config.yaml
n_layer: 8
d_model: 576
n_head: 9
n_kv_head: 9
head_dim: 64
d_mlp: 2304
vocab_size: 10998
activation: "gelu"
norm: "layernorm"
norm_place: "pre"
norm_eps: 1e-05
positions: "learned"
qk_norm: false
attn_scale: 0.125
bias: "none"
tie_embeddings: true
parallel_block: false
init: "trunc"
init_std_qkv: 0.022
init_std_o: 0.00551
init_std_up: 0.022
init_std_down: 0.00275
optimizer: "adamw"
lr: 0.000767
beta1: 0.95
beta2: 0.99
weight_decay: 0.25
lr_head: 0.00356
grad_clip: 1.0
warmup_steps: 269
schedule: "wsd"
decay_fraction: 0.903
decay_shape: "linear"
final_lr_fraction: 0.1
batch_tokens: 131072
seq_len: 1024
doc_mask: true
train_tokens: 856200000
steps: 6533
dataset: "wikipedia_en"
MLP neurons of a small language model. Each row is named by its layer, matrix (up: input weights; down: output weights) and neuron, and shows model dimensions 208-335. Each number is 500 + 50 x the weight over its row's rms, rounded and kept within 0 to 999. Numbers have three digits each.
Before each neuron's rows is what it responds to, as a language model described it from the Wikipedia text at the highest values.

Possessive/partitive "of" linker. The word "of", and sometimes possessive 's or "the", right after a quantity or head noun, as in "92% of", "fifty of them", "quality of", "Women's".
L3.up2091:461465453421510533502496510496449474467528563529502462456547486573434536559472485594528481421440502500569484496457447467478431547473546649538454562573503443492571457547478467550557445482445545477354438434535441559587473512510497485475478510509397564529471453566631436521482440405476458439525480510495477478565547465498552515571513438501541469458411532446445516496593518508483506468630
L3.down2091:462551519507515528490442543461496459425436557454495491560543535424564495482446446554420504474526453501486506415554533481552499555485553431452535547553482523455504470484505507467478455441456589423510524486620462492531495467503613620452359507499514510516485497465494463483482404542589548491480564527508522471543495500483582462502509491526488427500629498448483493498446522510455514489519

Leading digit or I. Fires on a lone first character split off a word or number: the first digit of years and dates (1969, 2022, 17), or a capital I (I'm, Irving, Italian, II).
L4.up656:412578494349486459465544506483512506420500566444542483566465465579464595532403572483544519473480525467530497448495490510475525466536569512549519571502537460498525477490505518546471447484525502471493435486542473496439475473567446541551521547488590519505519498571505527497461516524479546567423516452612472554489505515543526364433520407490555507521501494493511407537436515584475429566534
L4.down656:447603537426457522495599538564411446485497534430408471541597458520457372511548440561505624511483503516546545430466558498506565416510533506508442448527490463385539584516487551526487445566549559523403528563562535478527527596527466485431569584496565516503529526426473526439478450548498513494515497469551436570549415490470525545512493471505497448424513505524492476557489510430585416495546

Article-subject category nouns. Generic head nouns naming what a Wikipedia article covers, often after "The" or "This", such as station, song, stream, protein; sometimes pieces of abbreviations or names.
L5.up1271:532559535477589423514468525508552507423410456464556465568487452513437598528498424541510490512566545468548556455508506474491508491537474435526511533485446566533554505541536515574530491370454542438500484487538481567522403514489536500521540505468494511548529539548546499489550487483421416587529530555485431562502521430544484494456404442469579534430415528406467515571580498541510568614584
L5.down1271:539450461579475505507478464561501485559532483524491519485501493561500503444612488495459431518468401469506508467469550540494470515521536507524553501509505483568471512449534546339499547520513505527410438517467489440388601521522582570420509508537571446496520447551524546547496569539478472513495486507492452480533520557505501550491547418555473405428430498528486576435481461554561487482499

Start of bracketed or new segments. First token after an opening parenthesis, quote, table cell or heading/paragraph break, usually a year's leading 1 as in (1990), (1904); also capitals like H.
L3.up8:490586534441469445404529524509509493478466432480596546529532559583471542545541516492537418439473452535563498538467500572432483497497491448528457484464505402586552518503553475560593473508447529499444541511473440573530468513497501575576458453495553628465423545480525555530525492448464470552483591501509452521514420454619549382430444431542544441542472660406503547554549565557461506539427
L3.down8:554516521454441521526556580497468485413410465399467519502559422425456431403541569433403524519500523452609489496501474537483560368542449449515461462477494502537432496536549640523514473510480591507488460484523455487445519590541563613520558521456532558453566511451424465428521459470557443489483529527634358514560425428532497455499521584516505429477512519477458540516520480494558468445535

Partitive "of" after quantifiers. Mostly "of" after quantity words and set phrases (many of, one of, as of, because of), plus possessive 's and table pipes/digits after numbers.
L5.up243:455476549558487536545406479535519455494577490554516424461541485502503534501543411561525492544428471481466477469570436438523469566481640576492471552426513602499491447498417519467515533402462506557444483534467455588553551479527401410475514491442466545505423429405510474487566521432517489487511557462547463501502452477531443516550480479528526480521579475423540570502551579540470505493476
L5.down243:516541550503530535503403422510541591530477427581576490481456519496532552407470595410478566433460401457529493525527517498567492595444481465578553532537415546523510446406558512428539488438498469528586497456505470454486460594580538510475576416435542492538466478351488493530547454536502523498491586568505556572482559529519521540528505528469507496428475491470505395476480503490517559512530

Definite-article head nouns. Generic head nouns right after "the", often referring back to an entity already named in the text, such as the device, the tournament, the house, the show.
L3.up1922:495557472523551540453415490521589432569478583588471444507440510437503570352516558434472483460605430489445507629492497499483426491490537590470529593473572564461501508512508477409494468395462421493560481553588482440488458545446527482552490447491522548503607453421494504569508501454610549578424512460480487500414517511510480512456489422496456539504609427435428403448561536510427583552559
L3.down1922:467438477503519400502619423453453502487554541495533564569468496457513483399493465572507577499616461540570391487509488446659584541477595486481514559465584506545474468461471574577483544452518490461537471450549562372568534486517383387520498473493513505476531481537425470489497536449578508564455542489485505497549475534445482505459469546475443513549536497512555518483564546522464502488535

Leading digit "1" in numbers. Mostly a first digit "1" opening dates, years, or list numbers after a space or "(", such as 16 July, 1991, 1950; sometimes "a", "'s", or "my".
L5.up43:442504565390485504472461607476444461529423434555485493416534448500521402505506567422378428496426470432473534491476478484429485456492500528496547502518435422514510492558556538470484506534494593545460435499550441508516497473580471585534527572492478583377584520519472610484499548530532568532523504455534493544467494532487494532374639485520542501624563488518567542532527494554446443497522
L5.down43:511537420499489436548470435479464470424569372395593538512509411476463457435535568509580413538533453532433529551530492454520569323612509482495472497501583447533470541615495484512391438474479588495456508502505513522466523459496537500432548496549481492468535539502414479532467456495480517560560519475521472495462477505447495483466439540577511408563497547578518635475511466506527439508529

Article-subject category nouns. Generic nouns naming the type of thing an article covers, often after the or a year, like video game, the play, the site.
L4.up564:474472461584474384458513611600582544570479538545475493516493429469498567429547557546464546435537465521469421566477575523484551428559530527375559448513469533464569504500416559399486526402464517505358474555487486463595450454483531510436484477510492460504504456510469467542541515470545526566475489485475491501473526533639529479393493408529492587443477542379509410556523522504603651500551
L4.down564:505492468443481571543458563506486483526475554449571519600403510462543460475504545468547437502496514625489534469512576601529501589433562433541515481558554507423499583427499455552554483528542593597554534493470515485601473513411563594551482446544514540565462476558504470514501563524506551581501448602479486500501460475481554476508520465530551515562517536488450556438495580464498526437496

Mid-name connectors. Fires on "of" and on the first word of multiword place or institution names (New, San, Upper), as in University of, UC San Diego, City College of New York.
L4.up2259:410532539502514430528487527496531498477502406466477335561508557558524559444581494527497482384536541487540556588530439538592401468583512606501378563540505517534501512494483472435500481481540519471461473501465445562473585438464442512499560457407499467506460492518575541494524465494520474427510450536544522480445577465510522443572510510514498502475380586416503495487518510434483476674476
L4.down2259:509502441498524492460510509488496591457460403503583542451479451552476385532520400592425370488478515539501432484456549466508536433545529487523519465498396516448454524584506549497561540506494538488477587477468519530483541504543552443510450508526444455455450484462486432479503528401517517491501461504564450491462491494510600598483504456536490539469532587452463517400518491447506608443466